Weights of a small transformer language model.
Architecture: tied embeddings, normalized queries and keys.
Training: a variant of Muon for these matrices, 1657M tokens, 12642 steps.
MLP neurons of a small language model. Each row is named by its layer, matrix (down: output weights) and neuron, and shows model dimensions 170-340. Each number is 128 + 32 x the weight over its row's rms, rounded and kept within 0 to 255. Numbers have three digits each.
A block is one neuron, or neurons of one layer that tend to fire together. After each block is what it responds to, as a language model described it from the Wikipedia text at the highest values.

L7.down105:114065111043114104184061173054141137191169094087140123117128132161169076151134104164184068141091145068091174092104107163137141125135121131185133117113158140124142143132113120128078090111100135126144112140129068180170121137141087104147176132078093067119132121109100113161152118175115153126079120127100111158123122119153131065158142092119096102147154097124163081125107148103120106119110126121153160142092091126162156181151161098086128125116101105086113136117137161162076109144141143183149144146175117151157145107168
L7.down185:145143219115151139095137105147103157110133142162121096096087118156117101073151106176097165133108067103124087123103178135101148184117138109130063090126193134185148126127136112132094129037115120155098106137165169144142098138166145083129118131124138116116091066122087099146085087127122127119101168158154174139085137067090119098159130164167181149165160155195139152141132093143138138163154129106156159142156191012140121160128093096165156165131134143105173168130165146150115106126125164141090135123145138192159177134158
L7.down759:127141127201129186154095092142079093124123087166173133111093154239164149160129151135082123114130098108134096121126116084129124154142154137131170135148121191141129132064157099137159131130086116117150057069148134086115110145120141147164176113103131155085199128113171158108162204107113115131166141141082064147061143098123073149140177126140105163191146138135090130123153081163150120186184154133138089057063135127068086155123099070076128111139128046125127106124114142125095157169163086164194138153126161116125156145157
L7.down1045:095089125128127145099123131072159143134096146134167125129106099123135131091148146101123194120106124102136075120079131113114109167121157116139176155139114098110089120168106128160125150170054128163121133074154127108159104100082093157135208134110122126126100194109130078101129124115115148111091157102160170063110193108085168128184148151171087146085100131155105136151068169162083147138161081162054118172161122157170103131080077159090176110115097140082159114165127136097067113127144129141145117126122070044115129136158
L7.down1315:111152083134033145133121130136099149056112142156148144172099130145168125117048111074128109147113135042128114182177085146084140140201157136173133119168117103124084123052114160121125067123181160184169158083132167124083116149104136121121117095131141075189110135158176111132139178121177114117138091148109148137152152144094077052143109133097148116170107161118104122144150104108143099138095125100110108172120127092148154181117108115161106103126114149119073114113105114110101129099142118068087120106060169098134135077107
L7.down1493:119117107186086116022117127089120160097107165090127101099145131137111138176120072113120147129134116051180106182191157122133103113094118147147127104107140089149109109185122127141075185095118085112115093047151149123173142116115187127126148144082146136112119131130119101169136154171120126132133178065182096098124145129092106174168064117110132161120148072145098104112062120101170095117083143087183130101089125111088151149166166115124174163095134113069158205125188112098174076133063093127142105155177145109099073138125
L7.down1549:142149106199093107129205093143137105133107137094123179156087137143068150177097071100152133124073106093104119137178109127104104129168131118207142104148162145164126150136139173114125154131027122091088158123131135143191133180145084113125195148127149139146139163096153127093063168141152105153130135123146133095117162121167139114093106137126146115171091087125159169069153089142172114121121080157248111126124122124145183104117128097138155132107146112139123156141089157090097181118092108184111135162105120116130168165099
L7.down1996:116179148163093180175172206092129173054145163096052132093138111168124181088101106077161095133156118136120121152099109149089130118132158086118141139130091120173115130123096166134187079107091036132116123111075126148100167092121107146115154106126109109161110151146168126132161166090137139102136098098116137143097179152168061153160141118116141162119169147156133149127092128128144171104115137123207114143186157153073121206101173074110148172102120094134141125090147155102148145129099141124181121120134191082044094136101
Responds to: Digits and spaces inside years, ranks and row numbers in tables, lists and chart text, where the next number is predictable: 19|4|8, |_8. after 7., peaked at number.

L6.down106:143163124090146079129087135150118092158140103101180121139135145129112112101135138140191119158144167121105113121111100143099163181119165152079133104091175127070129115220064060130080097131126116063119144070162100061044141137083140146148135143125143105035075162068114143093129111088124060135133136086105149119131137092065150190108170160127123120078127142112145096171122091140148176115095154135092140074078145098156072092178149097109110142196190147129110108124072141108155102176119091091110117153125147169088033133113
L6.down249:103141134075125115113112184089108154108120108150065093111168083088130146136099061092175176149170171056136128118128176103174125104108095116148139168154152122113145133127131107138056144095181093095121143120139090169115109179142117088170111173131169110108129048115122125118129150080130119135168102112164150106081142079093085143127099152095123099116121082128059179130145195092130134180050124104121191153095125078102171126173123111090121176175163102177125098114079101103146132100148072176185129166123144094051118169157
L6.down402:090172105119101073087136097129106090132123118081155153118158072125108143103100112158157138155140068182156126142162125123135110128123153138178153110132124139093079096151123134174184152140105142162110138107058086137141145128126159141125114129133166111145113172131145103119126098138111155142160138100202129106133132108145119116144115091091115175072157102137148184079192156111139189159100094067159137162125057128137190127150161135098126156134032110088114091094106173130152110173109168161156079100163137123143160102188
L6.down507:150116154095164145133127115145163141178117125095117168169084024134117191119136071153131155191153084148105124147180084148066173104116156126177126152093181121086113154131127204185137091146162114075159138109166196130081161107177161088102150108132157135117112158105192156143169083149113128183144102155134089091096188087124145186069200116159192093115128124123124089133141079187147144164106085149096113125127136102126109119123138156108113099169084093093129070112133168083159074126093119172113143103118124088109199038107
L6.down829:093061136074163155094116086087173108121064149044097144126126163186191215154131097123100086150128108121088121154133063112102139143125132164151135114143106175138154073116099075103142144143081112137082193106110144103116105086105119102118103138164117127172113101122130138126135152148096115157101110072223098176069115090133089159070119104151082120108142108112135108140124132175084096124077124144140154100171120120148179164135113170119140121182132156191085182126124094074121140177109077054141130114184066167124075148132
L6.down1070:112143173127130150139049110153142141169090150114114098106094135148077164156067161117131178131178168135127154104152088125135153119135142128105115119143083100186187124110101146110107143168122151140138182137103098195131124147117153179148172131156131092197097106131136165098076145180080094096150109182162118101185151092164143148130080091133184144127134097081157141112148128055073164116100090152062071147175139121127126181125128181091112121136106135100121170145118153079098210104121059118138132171095123067166196161169
L6.down1476:189155089167100167149113135121080128192141137128093069111157117111156116184155095128163085155128097130180060151132131149087148155072157050145139128157102100147107111147086141100063130094134143131117136143117128118096138209209132115156128105100123118160136097158060154140154109156156085114106189038144123106191100175099099120170128147136120190128172136145136098121040097137108107129177127122094111158098096110187126126137076111129087152159174177121136101149162169114158122118223160210135131103174194062164120151156
L6.down1757:165165124161080099158112041143128158099151103139129110147146150165141138109130128125143155121183151167134120066124175135104107151201183093131147115101121100125136056166094097103067145108088137131108156082108141133127135089205167175111126128112138131167114162133157115122097179068142152058150107169153127086129128139059145139057136187141105096038133171128107086049077121098134129121105103083189159129112110085189152071153126154121149059155151129123142184187160125091103192109119106150111130123098106103141148076096
Responds to: Final digit of four-digit years in dates and prose, e.g. born 1949, founded in 1983, April 2018.

L6.down776:113187124143104137113144159136139178167165140094155130123148107169120095172130169120175075132132151167134132111123109089057113099110130109089174104111105123140168115121137146111144105131087103129103130096166095127135127129158059147121164093116170205138144097108155178147110063171106090162160075155070084103180150176133118114147095095121096095098131140115138144103146181130174141157098078142118059129187151124096091131091152124120170167106108115110130168173131215056077162137104097169079148144098165115080084147149
L6.down823:138137040174109135114113051142085122163175138092179085142146065162116181117072118128147118080097151080171111126106177089058093149160093126165164071135151115080092163146098144084174123101041082082164099138186114150099137108120099187136201100101150120166125129175089135170127112196116127123132068156132097118082104135138129094153052079107132111139103073158111127147144149099112131109106073131175131113093122088115123176143149086124095157131113109100114094090140146104075097139107128147075162141148124112071194108164
L6.down921:135152209138128151085090146097145084114196153133086164106175091113127122110090084088118128115104151136093212087151214168058116114124162135110172121113133196137119112133116119062124182111138110154120146124117086163140155100185125144166116129160141156177127105120083143115135106118158149182099103065161138123132162120105096159160133135080062120089096185112107155139102175131099106091100098200118110103127188111126168149147127139156136097089103119101122054148145144148156112121115069146141110174108194178128089131145
L6.down1488:111143127154170117117168153080134133127137145123069096145153137132164136102122114070150085127125090112138126119209132157114119177110080183127180139091085175104135093173160154150186154150136158050124153103098059115158150088177118079130147101126129112114132120102125183138063090149152165086143124095160134164091059162140133152155136056180145185175077180138154151138121099135147110093083071031104171147132201143124075158110094152094150179130099138132157079118154110121152123114104118124127114136190161123106111081092
L6.down1537:166142112181149045098067121125152117154131064151068117111131153139133150164116091112137163079093118106105130131159121095144123116152125117092139180120137199078144138117148101159099122150130087176121123111168144129159126148126096054131162047150141071096121167109082164132189159138172097134157045159090087129113053151174077138135137069146166113105123149095166153111104150099048089121061114114104131152100137128138068145092139114129151081105153118112142056174132131173131066087104110197148140151105115126161168132126
L6.down1794:119099132121106080136120136188107178136162161104105035118147166125157126122145136116144156108164123130099075165114087106159067148113103111139075096129139080096108108134087183145161079112113215111119131123155176094156125171129115138186078132134135013163185087095112111068114118134162063088167162131112156169183130099123156099128141159156131112147120180176118126098088132118171077142047168160123119128182133094118109108160087101125079188160183060108103074081116080093160078143114147159130092173136140117091217114136
L6.down1848:190178119108164072101143106094138127131135140145097096151129176146136093090078137113100136084108143107129115186129196098124130117134128115057102088088134171124091132093100140098129135093156137150119092071175119118129093134094114136071135122136180109156145159166083167134088145095162075190088156102103117147138165145138183107167104131148124091140109109153196109148108137165089083201163117089090164133096109058111120118088119125183112170157094114082165115086123151108124093128111136144143184094111107137153185112139
L6.down1966:116142088171169143135137076122109089112123172114163166177140119213099103101150121107160137063147156143123139102197167139079143113113090129183147099068147103134121135058154128053115094193154148093182091105172121105135178173131114138095126091114116159109163106127145115158106130170142083146088107138093097165129057161212138098150117094108147109193127050113116209105092112138103132115165155182146106111122169118114101195152094120155177166113170093131107110132124100100134140107168133125062107064153158078101184132137
Responds to: Ordinal or rank words after a possessive or "the" in music, sports and film career text, such as debut, first, final, only.

L4.down1335:139094168185146110134186153191108114097090140076139149180206108140142119107178122161176135126118059123189174098074111131084157125115123125127150150104125173111171155117180160152175141123050059160157219158179081172127062108109077141091190160085142131138204127159129116155101145148204135132147151122135123089128165156159099158145082138113175162115154158118101201119206098096110118154090031170124185121145160185106116156127144109066120122101091117131176126191141178109150112139109154126127139120134089091054099102123
Responds to: Separators in music discography text (chart-table parentheses, track-time colons, number before chart positions, and in genre pairs), plus road names and compass directions like north.

L4.down1443:085095164124104096163152195134064122182154098110066090143144151133129111133042135124116129116103132114141081128182146137112092103070151164092103115067096214132171088084164091181148143123117127134170125134060142143158140108085132179090144084133144122129079126131118148148139140117126052129163162126133123121105085151166098068143130116169116119085121108131118108164148079135172040123130108118089107142095142112040125126146107140144137080073090128189138122142130084125092146118083139100072176074124122125083178157167
Responds to: The last digit of four-digit years, often in dates or table rows of sports and history text, such as 199-7, 198-0s, 188-8.

L7.down6:101173087153126105151129165136150158132113135110126105154131111147125112102050148117124130087066145113151118106169072133115082092116125120126124120167098117147066112082123131099132128115160132144067084148154144110094067120120111078109162133082143129130076100159130138101048126112151122123138142074112130059075131119153153128089155140093109156094142091115097086100071089151163155110133134154150155141109142114108115210113067123141145131167110120163181102134178133159133135141158179054142086156145157157194128106088
L7.down53:111123139111105161168156123143133124169106106147157159162096095171183142111134063135088148118122145145102119147142155152119167086138132151140082143072135112124174136100092093139134122124157157162103115104095156155083124136172093196087130131114110156127074058123148144174130197087182089107165183150113198060126164102115136108126144100175104132061166145165077165128139115164119149153134153130129130140114078087103128032140061111123157121142114078136123120138103109113111079129155130128109165208179168143138116114133
L7.down92:149131159092178114085146188121106158131075086061161117199124098064065184081154125156159142120098141104161116073159122149118132121157127123139085074161120100137167157150146157144126086200132112137109083113107199111147180102151195130109141125129110133105150150122136121148150105174107124108156139113105164097108149117085127104173130098164107124123128106108198126130139148162167126089102149159160097166121095123094102118103092159089098153114100116164101131144100117111116175168114156142134112186115099127134125113145
L7.down207:205124118091119127156076089135164107113087111007102137143095170086187154093104127116103087128175160122094126157122180150059131187113090135141186142079084149200161052155145152064135148119105138157119049176138135111079149127126142100152129125052104092134122124083102104122130136177157122126090161145086103103077102170130162151129107126150171103121088156139150132149077139137186124135102130091122134111113095138114154085140074133125132093164099101087074120127072142141140088085146117096109096165168187081125153096117
L7.down305:137208081139129191110177129085107169101125120130204084166169142108078137133174101171127160147102127096107121148176086094137104115095122130099167130186083165091097135155146112105093087104093129132152185097079129055098109096131091105116134103101100131132152124140168166139164098138120155059092150114190093128106099096109101048092152101159111128144119132166066077156115120103128135125158168131120111147180158148141087135124166127114189155091160157156141159072078182112121220099169125085105124059124154118111127180110
L7.down730:149083069087023089090135123103131149124142096135145181129127090084194152140084115096085123174160207098126142132123108088133210140147128143082152064174076137112118089164136101141080155148121122124085145151063157088050140157152127118135063115097082092137175100096174091160121179128161066090096106137097122091118103121146123118162166099167107156169174146097098133106158110109164085143127183089188109124136129145146127158177125067083124122152143078124140136109097174127138122189184089139101120147093161205153144105103
L7.down1749:137065101188097176150076077156135144178108087148109126121089190175179109180183152108103098135184151131110129123145181152069124131145153162118110105147145125112147131072147122187114127143134094107155158119113151126091130092117138205126137147103189125124116103142152083150104189097233118175153128128129142118132126104170160147161156151190134134154182143130126142115146090089124130090134116150141113145091104145250157131106100135084165109110060136198113140170130119118093112163143085115113156132157108123144083143120
L7.down1832:191107115072064114109123146134190104178112092139111097153078172068150153101127117093119168128124167099109105094123129106139155105211102128108119116136160088135159167150173056110184155187156115168119084141160079145124104182089163090112102076128122159103178120145113154107143118136163100117174114105109126122107174110101127083120169173124129089150095078183055129081151091153139168123088152160154098150122142109135150047123156139127165075141135117136098093055162183123147114137138104131109089142112140149094162140143
Responds to: The last digit of four-digit years in dates and ranges, such as 1999, 2001 through 2010, or 1894–1962; rarely other number endings.